python train.py --n_head=9 --activation="swiglu" --qk_norm=false --bias="none" --schedule="wsd" --final_lr_fraction=0.05 --seq_len=512
MLP neurons of a small language model. Each row is named by its layer, matrix (gate and up: input weights; down: output weights) and neuron, and shows model dimensions 0-191. Each number is 500 + 25 x the weight over its row's rms, rounded and kept within 0 to 999. Numbers have three digits each. A neuron's up and down rows have the sign that makes its largest values positive.
Before each neuron's rows, "fires before" lists the tokens most often just after its 100 highest values on Wikipedia text that the model never trained on. A number after a token or word is its count.

fires before: "\n" 100
L11.gate527:490535512483492491488499510504528521511494468503543489509511487511480495482512504508560507479523510532450498490532480526462506514476475460507505501490466526476489516519509464496491527455495508460506438533469446533485493502484513544500508521498469571474498532504527532467483515503487484508482561536525518538527483535488524480517553511565517513499486494471536493481565482491491514456537508492505515485498536487497461526496500531513485505499513466477498550512520528507541510496547468497529487509469503477527493509504481487526513469452483497486492455485501456544519509487534514495
L11.up527:506485483519507512497481500505528483514497512448515457524503495504518466522500461471543499465516440472504491495492521498468520450507469498449521468480505486525529495474495467479536500491473466488493485482509518478513490467474545464474533503484458549482545553458518530464508494492485518500511488471485512526515473496506509520487494461511504541530468506493543482447501513463504497483514459472471542498494536533517475496512497515518478539503455475556473507521497547510500505492499507510555511461484472457471454538524492459487515505483499504525484489496547481527496502521534474472
L11.down527:483537500439468548510553499467514526516518493537564515505482479445485493507498499484483498473501527514479474489471575545496502535485492467518476477450475500497495480492502458463490492487498493450460510495508497501532483533500512545499501516501499488553474528542498539524503518497513514481490514494495537495530521474477503496517495513501483512483479472495559491471515489511496523477491512527491468499515532524502491470472473499523510531501484485459508495519492493509550509481522502479511505492483489537478432502515550491518506498512477513476473464539534485547503469480579515522

fires before: "s" 67
L17.gate143:520509462484528510506462499523487508500525542524509478484514516523505505442498535437478497469488506503444485473514467509492486501527494483478511477449527486503501518524514521512502494502494528512537540511527465462511475477514491502457497479527517513517514480496518506519491512526486531469540491448467467505485500477498541520527486441515490469490476509472574530499571473506497443474510503525510518474489496488486489533517538549502524449542460461500517485544508496536511473484501512516448522507526509495478507505524516462470471499475523505486509509527468466515534520509508520510
L17.up143:518497499463503502549505488479521477507496490492499501467595513494483473462516479498525485496407483509487498505493447499485495516511474531508515508477449526476524501483500483486522454490490520501536524532542470469480513511505505524487544508499508489549544511463541494489546475524478502484494489492480443503548504531495506499501443465520548493525495513497531482491547473483501461468502490531487508501556500481497527533504529516479470456514509529487523532507488538507506528487490541517497500536529540517498511504452513515497480508496513501506481506504489530501507498535514547478
L17.down143:529473480510479493543546505497451505496497474537488540527532510480469537544476491492454541545486490541519495510532500539525516505495513510498480505497512489497518491498507511515547498504478483464536538470542481460508517482515530501479455530507543516486473511516487493465470470481512500500485503487472531459541477489491478518472456508534458499484515498481478480474513482462493527518537441442511516485494469430510491493485470545473482509471465508495511505534503519488500505493489492523469491492453546486499471516516482527454467468544496490523515511469514500465494485537503515475

fires before: "s" 53, "," 16, "\n" 14
L13.gate294:508551473512541493458501457522503480542515514508501477522474552509497516483516448507493505481520521501537495529528534529468479560491517474478531481439475502495520474500489503540487461476481518477514513516499475466513500509517547500521474497478536501481482477476541539502433521524501534489467493482455496474498509522480541515534500490495548496465518491535480501555505508513477516512489494530497517498460513486500540497471498511515459466482542484461461525489475512512494508520503502496473470560518518512435505521511504499521471462483491513506494443516495481522476484469487506488
L13.up294:475466542511486518517539482526503496487527452471524519516520553468507473506565524476510483515482442508505514476541485508440475510495496503492487495489510531472427533491491481508475489514489512479514474500503520506540480504466463493520507489507491532511510464496526511511506522498526465501545547498530553471543511504478535500477525512540482534538479460494511507519492496519491536543470512528487544494516514532515496519565451479516504536480477506483521519483512467486517464493483499449493473535482518492470494508546539484516489538484491488531462509501488516497510476513514479476
L13.down294:566518462482507460490516522494514463521464530491481492478503539481513484474502484505478488452474477525499511477499503540522524506512487506483543502535522489488530445518542472544504504469502512468506504510501484464500565475452485483533496447529540490470498526491486531508492522553507491501528507475463444503515550482486540525523525481463520505486508488469519487525473503505485510531498503512517508502565495523527498465494477515468516475500536502501480486488463474503507470458531495511530507561512507503482499493481515519499457487487504468495503446482459526535496446503482519492

fires before: "1" 18, "2" 13, "3" 12, "0" 11, "5" 10, "4" 8
L13.gate169:535478531472513515481497485480495477552477524509498534526526528542517500482501511477470488515537483553503504516508500456487564496496485454524519530523508532521480471501503498431470501461510508452506529483551490496466514506527538493516490480517535485485484483540480481537478481510515477503468475543505524529500483536472503467514468434527490490520483463508489481511443471501498489514519475499474516517484532502454485512471515477538481481482441488485509518489486506469464491466500493488483521502501511507493526525505520474491540477560465547479504506512491475537503464486491470476
L13.up169:481493511509520488510509509508490524507504494473504550536500517507504488484515516485470524515481477540500493528526501464524510483535506497481516527504464489537480514516525533544473503499461510529508489476452512478504501501525514454445512498491491517500481488483505475518572488507520511495488520479504439489472487456455544491513499484530500464524465496488496490488520500458502491501476489554481488539543477485448506508526466470475502482491496515472443457471465493473513514505482503511491484502488517496510462485550503495470496502510500435581530522493592515484490506506536494476
L13.down169:539485531477483560515540480492513457494519484465491483508530503528484471485466501484470504506516474539493484504487514490522491487524485527481498504425506525532512444527533516487470498477451514475530506491493527540513467538526470484528497510528498506512513513494520496506527468473486501488483491513507484479499489497470517469485511500482483484523493473478530460473504478495509489517465464500548488507509494483471506466515512497538557515445503535525477505476488484492469495462487472517532509512508500510515439465493572500450476511557493489517489501568459491512481451541518507483

fires before: "N" 25, "W" 19, "3" 10, "4" 8
L4.gate11:499501492509474520488530501458474526511507510500532508493509500539480513499487489452550491539490462471515511512478468490550526480513481529518466475484512528487505502509545472519475550522480504536530532436489488477444521505489524506465503530463492488482520504494479520477492459506470541490469504511555480505512509523550484480480495485520489449480489547504490510520452493479464530485531481484493496473494503527451505505496521520480498482522478490449457496524443495483483483513540472460540471465501524506497471487508507453510497475505475458505487539492485545496469485516534494458
L4.up11:505466510496521478509525483463460522531502486472525494525517511537452503539502517530551519555503496522491475477462478476545553453503500521473474517485465505495471495491514452519509508484487495491492523477466483468508537486553520509491504483485452454523516532493492471489508459483491478460494516499514511488442492498501537523488473507517495459520465509476544519507532528492489532425528496493487462516525478538512514511432486538471505502507488483455483478489454520548481477505483461524467506485474513537531483527483485489527501498518528485470517514517498493486503507486485500487
L4.down11:474534514516520471518562566489500539519486512488505468513483476495485478504513509493535512543488496489450518508496457505518466475491506497466485524426467490497538488503499455501502504488500501491491523477501480497470495498584524492500521471514496472530562541487494494477505484492528474516489545477500500524475525500468508492509520502498503464498487521509472498544515452473487535529546510499500488516485519502476539510443484512531484519531479506478522492484472544500506455541549504535463445501480489486507484515503464472514500510502513513462506539536491509516529461462511521503

fires before: ":" 53, "s" 7, "." 6
L15.gate486:554513542473544475497518506488510448511510499532510557499520501491469539524497506469498480469477467521554507502502524524471462513507470503449488521486508515467483498516480438475455521544472490534511530520482506453498491500505518500514508499506525471508527520493520486533486511533518485509520485486484525500512465485516518483511498441498502475498501510503518506475542499486532489492535508498536489467488540532512445510518498529513464524457483454477509504484515531536512489539530469474525481478465455459530488518487509451468509520524508479528535505473480502544547507510533492535
L15.up486:499533513458541519523521512510496492490470532513497473555526552489451484531491466505525518501471517454503494468513525470479475515508526510497484515499511469477437488527473521466496438539520479512555492481490460496510483503477512497486480458532499497516503507474464497548475495558504534516481487521521508523453507495532540458475472517532492479469473509510523506502492480472497535503504483525515514470522494511488487469499474532477495539478493478485516488517509505520533538502521526506531519483514487427487512495506534477490530470442492490531533506477495498495545447509482496532
L15.down486:486517491501504508519513480513484500446472493525477499530500511467485528469499464505487516545490503501476499506504503511542530488517503539479494493519516464453481508480500510490505530527546492476518486467471470492526537505489506484470478508505497539480509494511483483479474493534494516475454518504506536500477477531523490468452453511493505536526553496529492482490499492534467550496480479469539486487526515512524491458481499486478538516521506470514508524519510516505527517547443565505537467487503492472469482541480581487499544481520446509496475545519467512527507439519535495508

fires before: "s" 44, "R" 7
L10.gate411:513517476442499499476457488534479471520503511501496502489432534481496475474483492564525529489524471502522451494498543500515484526519480522505494492498518528546512452497518530476524464564488483513463502549504488488504526498498487507528531503509545476467485489531511532489535465482472541491499498487496527490489494509487540494488470505506496521541498488452528528516521486540502484513484530499508468520462522482500489491485496467526524481535478523485471503485460537541546481485548532461536512443495501511484505499478540509478499544509481556502505469495514453494482475512504523515
L10.up411:469454487478483512479490478522450496550533472500525532533498524471501490550498476461456501498514480535493495539509546498520474493560482460492528500494520478517540506496480510485507493482502468491475480524470498526501496479474501481500466492529512464520515479544527455529487491516500496480523509466499517488539529521483518502501553473506518498505486520459498483476446547470514514504497496496463468474517525477489482489467491497491495451500484503515467501507532509515485478550532393495480465531472497510511501503524501511545495473460516478533509547461502500510464510505491486502
L10.down411:534512448505502499481500463504510505468519509463497463492468520470500503470504501515512511468542502442547506469515472508486510485515480510508479506529475488503487435525518499492520538515444507514500468544496547494465487492463462505505528476533521478479497466516487551467518510518500487496488521533501496514493515487488498505488527502542471481472501470510519553471501495543491492490522533463491533510485498520511507527538492488534519526521477485497458517494497522479548455424523506475480488475481482523452493455469474536493454479555524542475513514482479464505470481494512502475

fires before: "\n" 83
L12.gate355:504507490471475456484476498530477517488502473493493508505485525498514532528496540517483467448547491493513499543479466495491432487512486525488485500465499500498497489488516480489475505475499544477470487497498473521475474498492536505472490514480516475514525499518550516494515526477522517490459496527479489514483493487464545444486502543504544501498480506471569511484528473513423449500499542512489515524505501506494490494456510474466482492532515453491479520460478480551478454514506541460516483473514542484493485538466459480495522505496462462506484529494512527519503521515518444521
L12.up355:485490488523504478495523496513474524471478496526463499465490486510474522528490527514512477487540521455507507495527509487495501499502456456481518517522503517540474499488462501532556517492509503471550525475488494483530505502512501565519508462506523504527508501476520500499494530505452538552529507516479545526429548435478548488528491529477517474492503489483501497501510513473500535538510548502501516517479509507500503469481524555515500498517469480498530537485507489451505450483517481458535538561494481458507522499484468493511504491487489485440497470467477487518469489475508495495
L12.down355:459482489494506476510480518544507484474430533495482484531469482518466509524484487516518475458501502484476513488484495504498515515469526490487535518498476487466485511493487492455489494440511494484512509488485509519504452479495508567509514503488520489451481535490496487507500550489520511507496535536498511514535484512516493438530544511450514485495513490505535531457508507471459509467475498497467517494518532538476490499527525525478501513476479514483487536513548477513516515448493530514443494459483540469510432477473515507513498533500524462513507514508498487561502466467467533471

fires before: " " 45, " of" 10
L17.gate376:485511489511488519516500519466493532512529455465535492494520487466473469496495469457495520482510506538495522491498516502494461482466539491509482488482497510474491512494477474494473523515511498506524519542478532534508544494512477505551472484459529515485502484530476515464528514526481519498517501458493464516506540546502468538548482486492462543474489486476550469524489512466507470533489492475505465504497535456513483538507519561477513480490506524479547516502490504494535502503509520482482494504453518440476537458515539533537439479507500538518534490483488471449493470480476491515
L17.up376:532477518489494513494494547498466503509484500528484503522532463495515501508464466484497489524478507538478456504485507504476497518526465510500519484542508515448457498535471562526517493540530540488511514532518507488490472517511517512506513512503478514494478476498479495499450521450433508484521548470489498507538516516458502512520483490528462503493523494496518512534495479504514474461509515496498509492508546468503479534494485529473560509458490529504509504465546509458464532459530550522485503477474508502489512544504530537454507514526546492517525510502470506457463544448489487491
L17.down376:527483513535494534451560541527492519545477510504468473508524521535523506496538511502473484481513473547521474502505485488425541505516474485462512486495510540570480462529507500500489534497501468519505537456506523508543483522514474516517504486507482500499466528476449503484525525476482494470496492454473468501478517540483492506520500483561523553533511511480511518473455456514482556546485492499508503525515513520478519508489513515485486503487481489505504502475509506459482511513502538472493456529511511535507500500487484529508473483482544480532509491484517498487469474462529490536

fires before: " " 57, " the" 12, " second" 4
L18.gate304:536495501473495461488491504532455546511457495496466499494478503481442544519467496508517495477525460478491489486534504516461475533494526495485457501503535490504515500543488487500483519517518533534518530508479498494534512487526540542514515492455507496513524505536533479475509521533478475504513468493495489524538495514546521492483516490522438494501480484502517455474502462474475454506503514503470495508491521498493458516530489502514508446517500505476546486505496499538494481488490488479471557528485476517508527472551476475546516474515523466450490503472441483548516529468497449503
L18.up304:487555539499500466490509516474450530494518492497527520558514521476526460536488519534494519503486524490454501546461490488469534469485508506500494448501470478475489514491502515505501480515498503496488502472513490509506510549513524541496564472530518521519481508535493535514531529442501544539508509478502468505530494473441495464542485559530536513502506504518503495500508515523514509492508536495473506499490486480513501530526492490526508505505454465524499509455529447511477524531520499503511481472504465525528509508502479547508482542534470468496544486444481472498491485510467498469
L18.down304:470481512521502474505476501493499501465516472472519503485504536528490523519453478518486504510474546495503506488484524492447527496466488504466522502528488483501479528478529503485519516497477504518545492541517477523473460507499460530532488498505530471485480477500475516503532510508549555500524500493478565525475517508500511508544429487500509494507516487523461522510539525487494536518515457480520558507531534499489517527496477484474571455520481510506513469499508519489493528522465486527505461439518508506583499490461496488498491526473517502489457525519522470470523510472525509497

fires before: "\n" 100
L12.gate267:498524493486506494520496465536553484493514516502490516494519462505576540517493500508516505515472493452475470553527513506506504501533530476507469462466503510520484500483508468481504517462488507496475494553481498497524461516511482489469499496521546502505484476472481473522511488428491515510493526478485524497539518477480542420444507470494528490512501505529538496509481508504473499501519513519508470472514505481493485508474461497492503465465471459494538544507543496512528515468512498510524508476564549498470485482507464457522469501509464473466458515462503485481496512486514529477
L12.up267:483553501473467524447500459512500464537522485522492524506520474488512494527523506503533501459456492449535477490525591522496476511493484508507483472494475467493468509480494459482513503480539460488500535520494480468517512516513462437494478535506499519491481502493517495492489484477488523463452499472514514527507545521537474477472499488498513514496477507498513496474490467538490477487461461519484494492524552476522490519508502480448503529465484504482500507490512549489509485495559542515533485508501492492468481509505456456494509476522483467487464500498541494539512516505507565485
L12.down267:468486479493454497501507472524503520519513485517510515503490534466482514534486506500491483454495469495497502500502493452521491512508494521436529521480447485513508534502526442439521506474497503500487517486480511508477492488492473502486489530518494523508467463505465494509527490471478493505468540477522565518529543492490533479509515522510519517477497509516481504460511481484507468496512501517444491480510502467499514495473474517508498501471525483502498514478528506485497438507527532536514488522525507560465464543499582479541469475584447504523482531496506478530485494509522528522

fires before: "7" 14, "3" 12, "0" 12, "5" 12, "1" 11, "2" 11
L23.gate392:493491532512520509471500486492541483520490543544482495484530485536497495505499519486496498529516456491526514508558482511525477520488512505536507549462493532532498461537472490458507519456498494505474510501528520524494446614494468463485473474483532505473538504536497476494508496493500492493484493499501492477523483484513511477517488487538452532470524508512511521502474460493519527477498488442474518481474539480501491529506507498519487524494491526455484506516498459498448483471511456488459526496482519528555471451495528497479492538519472453500495499497507480515486498509497496458
L23.up392:423488529525514517507540498525539505527479465509522490519486503525471479550486500507464472527478477497484524469467489530448492521482538505482528537495492515498484515506500549562458519519481543539578494492492502479507496532490496557468450510489538494524471498487495485519502500467487554498504526475520498520505496538523527479492474503458486476521510517508511540491445454467514523509545515514509454503514507539496483538521494532543536516478514515491549502485486490488465534508491462491511500507490508491518519510502469505484516501477483502525529480514532490512486490535502501520
L23.down392:470526473486515484531483513536525537493468495471480498498518490486515488511497498522450462529517542489518482493473496461520485508490461464500498518494507476488458495454536544483522542472484498468535506527501525480484489504560483454534493528513501528457529498485531499509523529497493525491493532522489496497481521496488504401535465541486504503448496506555512495495519461491444514533511522505492512484502498477526477530468493500532454465547511514522488512531514531524515500509503529495505500477528505485475521489419486504517486489482516521505510484509480478516504451515485545514

fires before: "s" 60
L20.gate443:476504512490512459516506540486524482472525521512510507502467526521497535472538526480477482486471448549481528510473526486488438483490521507514504528496531465464488533494506514516487436508507499531515496533530455499486487474512484496460459488516544514524488480487506526475458498493527495495476489486502502491502484530506519552476473487507509458506502519505507511517520482462508469511522467531466514492507491523487460537489509540514478496471503506484574523537500457453498491467494543506531497529544501535468535502564521474473454528490478520497498518527499516521539542526481512525
L20.up443:513510537490528504532478497470529493535473496518521513525504468452445507484554507533524527470447489470459469455512466515539535518535484453491507498448469480479499531517505526471470448501495511488497506466486469507522454471470482527504539518510503521537530526511543505487496484540493490494467464505497477535471525495444493515498472496489488477501529501495526515488512527536519474510465477550496532527520508512484498459524522513500457487528461475475471489493472492542509511471479506517516481549482493502517521518478496535483511533522479509487495532492457525496485475471486490528
L20.down443:524535435480505479530565479553492514492490523516465531491515533481481477480487505511504504536511560510508460496520501496503509512465508488533469523496495486488533480488520531527529556495485437487518528485492504519467507521490520490523499499553523503478489541486492494483485512494529499520481499544483533469529506473505485519531529521509457501498549509508483481504521483524498525488500509452504507500487499504495497501494516490463495476482547525506476478543481502523508532542471509520460513480476493504496518533529595555448513477512515450497523472509505471499488452490507481520

fires before: "\n" 100
L12.gate392:468524477518467519483482510438529466538541497530488478505522523478515519459518484463500482535505488533455456500509500481447533488492483503520505514499512497474492517480541483458484523493540551515453519538514482514509480522474528506510463487477492513510512515515481479509488488532490508497503535500531509509492516475483551506445498499540539525544497485467587498473512520466484457515537509524477547539531480505512529498503499455460488524476492446470525545481518493518510471522489492497490517491486513522514484506544489481525509533487490462502507509514502521529501519525538518491
L12.up392:459478517458491493477521538537450454519469486533468502548531463498488523559518508515506468506507511500476519477500461487541548482515504539501507474515497520499461492456485451501533494475478541517464504478515488469515462479499545493478527532479472471500523491496473514533489502481517486469487482480496498546533489486497518474481498526492476473540481506504537480467496494502484492550469463501482452513467495495538474474521509512494486516459464472522566518484509504489515471501472516497529462528493518496504482481529480525517508554483485490475467531487516501463507508532551517501
L12.down392:489518497499496480442511486531524499475495491477502470499498469475486502462524552531486518477537492481497495527491520530543507503538518532467514492483471484499486459490460511512557531476490528495515526487528498505505441518514527473502494529538502482528473512479458505518446491507535486445465507502504500501511502493509514468575446525497512468540486494523543486469538498529504448517524488544473474492506543512497473539482509491503462520500529491510530518472491470463532488521532461486553501502460470488491491480472562498528480479534506495516470516513524493492488495493514499505

fires before: "s" 53, "-" 6, " Year" 4, " his" 4
L15.gate76:538475500463476487476518514488510514493521486461480508498502513535484509529506457507509471535537537495487472517498505516510481498502542465489537513492498459531503500511496460482516502505512529503483514538472509441525521487523510530500503437559559503483491518514510514473495471515487491490548505498530486505534502481490492533460457526512494511465501528501509458473534533482512487479456465429510563464539473501543510556478504478523503533519471486511494523513505498520520481498508521487501488533476486545485486500487480490508548495520540502511564520465531538496491497536490528495
L15.up76:515471487489536441529472539486458501544506472477461484523499526477513477494489500510487500526514511501547515469530508492504537474511470469540518519467498482468508505459473464492536535481506525454523481537476497549478523496475471486466530521496518469519520498444505498504482471543493467522503494494477471519543520501460454536505482483499461485511457491453476467525504481534466492512507528485464499482521483543514515486492472482495504496514463479515496525479479487520504531526508521546505478502509486475495531485512464485512442452496483504513497487434498497469510445525478513485
L15.down76:532529529535530495465491441505522446497493475458507509475451522519484516516501495506510516495515488520436517518507517488503480493474501500511467516506502540521491474531494534496467528431497503462508568493527490487453493497490520511508480486498582511474483513493490465491545463496566496480499509496493475542499519494504519499509517458485485487487553519491520518491489524497471457451469528491506519500456487469515524481490493490498507488522512553517496489524549479479524481527487518507507474487467500518517517525526449525465493503494534442510496497494486524515539500529480493517

fires before: "\n" 60
L2.gate228:516536502514486509472524492486457441531498494536501522553540487487505482543516483473514473492490461473495505470509486525451518516539446491552530535529504495507534470490548503514481465514512464525516440499480450494474486498516509488548527459464516503504519539527447474548528467483495523473464476500520508498489494546494503485493495458538502508491535498456496501497490437468495514499549497506485513503511497500497469510488503513495525483462494474499513473492522503516520471490479455471506528495542508455504493482527505481481488495477523535483465520526537473469494503474508493488
L2.up228:510523524472510451491477525525512472541460480529539517551518497523480492496504535489510511462509500484523510505479500501480511444455481486501485504557527498532488504452499487489489482525485498507492491496503511492491496437537530520520546450457480491509526524471501509501507504489491496509462442493562508519530469505538455518521530485510513510485491467516548525483542506536497498525529514476500463440542491506502516533486497468477492500493458505470539523490531530536532542549519506468501512503514502511515502487479462472508506538546468537497486512503493471499483486495468532479
L2.down228:526504469520492519533520467506473549487504490527519525501535528555476489524525528514495461508476495503503511484489505488463487495502540527488544535570469531501493490496497518525533483498448459496497513538480515463443503495555472490507535496487498477571500557496487512518509492534433485492476547454481493500502460473481465463527489507508527499493504485484490495533477493539490498493566471502496478504481497475487508471460514532484521503449497513519510508514496541516526487520516510511537500533517511471504516477519476500494500530545541515506512485508478541513466465493512504501

fires before: "s" 48, "ship" 5
L11.gate361:477523523494516519506472488504500434530546485482492537513504523473484521484493460494487479510486472499473509489499481523540486481500491474461545520485536482507476488517462499550492480453487503532523518485469506467539511534483512520459523478516511547491522473487480505453510496537538502498491582521463498493489496510516494499473524518489475489429458509489443483476543456539448532516469486504446506473490504470499509502534510537475518495481541498457520515489523472517498500525536479493492526514486550506474489504477464531478508491497481491512527523482484517514498518530492511519
L11.up361:484497520451508491497547475504518527478519494491473470514502488495469473504541480541490495499525513540538482493480512480488522475462494482527476506466525510474549499503498482478534501531517548494507510562531508522503503456525516455479498426503530494512466501530558498490528503524502501515474533485469477495485511505483490529534528488511499476528495461487511490499528482508472494538517463488484450547492524523508480489514492527510487532480490489492495505481487495499573496486509526465530494482478476512478465497464557502483482510438471523516513487532499510546498432531505540482
L11.down361:474551502510481528473480473449505493495493473473523500536486500524484470513509515483505474500536526535490534478461530477469460499487521531492513517479516493483533449491475470481507511469523513488486481515498480466471515498547492493466482476501548489527523501507531495498494511529501475502454506498538504507506505496482457503490499510507504504494502513467533456483420455515506501551568478499485489470496554506514490505500509502507524495459493456520486525559540489486533504488518540498515472512507429518505535518460552501507485499546525496513513484474502546482487454521491523486

fires before: " " 46, " of" 11
L19.gate312:495542556539506521502569488500511531502482448473507537457511483509544500525506459477429484483491487501504476529492503478488561502478527503504498507507550466519551515492485488509480490561503490504474516494504532501483530517508501479509502462470501495473526491500474493501498470495490497489503557463501540542491516482494506538523512519521519517478500491529537496488527535503476509504483483487491447457508515523509486486491486511519526501468476543514523500452550493562503492501510513490536481465481539484520531525516479508492478513519491510471515511533483489445458516479477452526
L19.up312:500474489506465475534524485492505489543469498501497496477501514475474483508466403485464479518497502495514488481541477526517506527497499471474468520535508465517546520512467520536477511532490488512454520550523506456494526491513473516500484518517510530515519527486463541482447522490487472481490491474498450541474497502473524524531483497531527494481519494494505487484466531451493495523493473460479498524544476484502511527480507506482464489505469493459541522533484481495510516460498501466518492493531466517522474476452516535456502485520498513495526447489494434500495509529541519501
L19.down312:502458493488457505534505503504515535502440480512500535492536494510495489479483483531482475506563485542520502481539524407514533468500510488510510497507489515520515541511524468570502485466510526488519562504465482518481540504522519522519484505467468464505474538487452497525501511479484466478516498494494483515518554453496504474506524524541533521497504525483511507476505525498481496468477462496531516469520519491512492513481507496470479536496482523440527493445520519474498538505538493482499512483488530471513502517464500497485504477505502539519543501482516472467503487506484457520

fires before: " " 74, " $" 4
L16.gate266:467539500478469496473538552492506484512527470502541536490501526496506518478483489482491493520525504456497513456475527485558538552480503450475496484522507452472495493468457492476505491503488495497491521504501474458522511556507525507451492492488517495527541486529505502434481506454502500489493491462533501536542532482508472502471508529472486517499472492426528504539493511512522493518477510490467523493494534477536513510538458548481501482508548503516529504507511474495502523540491516478494493525508480459502486532464522502448477472502532476466489458505496516475532505511521484497
L16.up266:523497589530504484519495501501495492545495449501568497530533498515502497484538445463497448483480452543482467477527470461497559524515487504485502539501531506468507509491512550522504541513509520487538517505468501511482525483498502490462529501512504499485507459480462523488526492489493500488548551512501534516491518513476492499491487506472429525540501515493533499511465514524442487505457530515496510475533492493491488507494479504490473523486508486470504492459499519521496498493473521536500533536524495521501487486492495483502533488530518477505501518508505503508521472546425514489
L16.down266:557515495516494514448515532471514502547504510526544470484466498520525517465505488498488473496525501525436495482487467488515556527494537485478518473528503510505488456477486486455522499457546496491511542492502445484510482544491480528514503514507496511519549507488497538494506532493498490477504495467512484523482474507519476461505541517451481522497519523537526508477442534527491557535492530485536455547510512511506502490480486502509516474531486471493456500501521514464509485544509534519458462489517480488489496474499521529492493503487487499480538535522454495458512520508492534534

fires before: "\n" 100
L12.gate168:529526523545460491525536497484525510503488476506506473514517489511535486501536498513474478500503496533459473461519440507517524516492488488473493477501496523483485506458498474505491502471496500514522513546502484499529463518525506518511498490433495464519519525525508500475484509504533486527478538516499513530513487500509540487499520524476513511502474521503539465509496454513464489461463549495526527522435520527520497427522493482504498488502512482513469560516489530529513460434553509470522511516526495480512487547493454471508478505481490495520515502539523551551532491470521487519
L12.up168:507497503469464506485492493479516440526512508501496455491498508476474481532509504513502518467491529517459533497506512472516500517485466503517494512465508487470510515490445458503539527473529500513510544508544477469518505515508523584456477482507498500536509519490535493490517508482490496471485492476533516496518485492524480509485522516504495498458505532551527470500547505452483462537492486525508478525511557453494472502507458524492477521487528579571441500431498495487494523486500499499516468527528526515496505533475483448495521503480493483517506525523512484505506514503523502507
L12.down168:493475516493450525469504525496484479510558472511527519510478477506529547475509555503498481478503507511516478513533466529444529525481529505492519471494474492479458524485511475489499520485502509517513515562483472482531469522466471468512497481559501472478488483490480532511470484494524485516461526487504512481496471547442497476510502547518492549513531504502517477487503490519499512473537507486503503541493511522495508439452523477532527501494520492518537530539525480495531465534510519463503471518498440502483510530534516524509494508533420490511511514541502510491539509490497497496

fires before: "s" 26, "0" 14, "t" 9, "m" 4
L15.gate379:514467529489499542480506511453527458465528483483510483489490498490491514483504518502511459513498480489529531539502500485496491475450479507506518465478525512561512483531494507563490526531475522586445504544483496476528490473465484495480521493508561484524478484511478473489518468535488558491521519449461472456487493462509511498465497480501504508509489515503489503497476508494549498521516546496485474498499500525510482513522480465550510535478460506522482513529488470493518482480542545542479546519499540469487515537509499533475494496479537511489510488487516497486527511510480504471
L15.up379:542515496525470516530530469510497495507518478536495461533514525526497545515500493514490496467482486490544496508439493465544512503463554472536470502514494488487553510501496505472508505483466472546483487476446505449501525503456507535501515511496551482542490524515522530488483473511517523477516509526462515505492524491473461503535500541473470530521524494485505499493477517486519512495530502542487472467499473480475499508565502481507479457509494494436472481501506535546540458513501524484537510487524480473490511546484544492479491512531523473520541503502499528521530507515529477493
L15.down379:457497507526441509445503495508465478469480493512494433501465491490516515514458528516514495484475500533536462487457510501492542476466517511485548474469474526487513483476515467510482558515499497482499487525510496461542500511521525500519461485513507496518532458520518501502540510529483511464431482518459498504475506517491505513544498473494509532463517468506489493490483459453536482481502510540507513469471478500529527504482477462492478519514499528469467528511480496538521455519497501502535497512500463535508462537486549489479482505533445497499483520485457504472494538500479507498

fires before: "s" 43, " of" 10, "," 6
L12.gate21:475453516461471486520479522488490510506471508522486520483436520538494494454520516512501478497508455492541501549524480505466473490503482500575491540504543514513514513466494436504508481511493517478526497502512533465479491471499488539478509490486482500514470459489492533457535505529480534515484504553502511475528505481481524548542523467489511501499482462469493464527538483525493480470527536498501522436487506467527521536497464520512491519454472481491530491469508482500492515467497532510554483504512497532492517514498530518527487505514542497495498504434515515507508513532511535500
L12.up21:472492518464480486515523492465470502502483466497533515490490517579471503534506478491512518482501470521498514544479486490523531494512499518522476482491509479523538510501499460454512517457443550503505462507467516500525491500522487510516481487470509498471488481504487518486447490481416497491504501481517487452472485528492534528485531509473518458488508569487493505525470516471529485474460514505473488481483492437513537477466496529526514471483488474472483474513477473522502487489528502533493524488518440527507515518489499523473515501488516508528576531479496501483497466500541506476
L12.down21:485485489528506494527489472506449487483488472509525499534549468521512485492502502511542466480486506493517535468483506513501471502512542493502550522568498495493479494457507496523479536497509493538466515503550505501518484505468493494530500471524501489493498524496516478503503499507527526491491449502499484527474476523477583526491521487508489459502502513479497538503481468474542476573530525496487510514476500530531481439519545485512543486495507502552494485539460501534527502498517541508506484524477491494496518472495515511471467463476511496490475550564487509483467501550479546500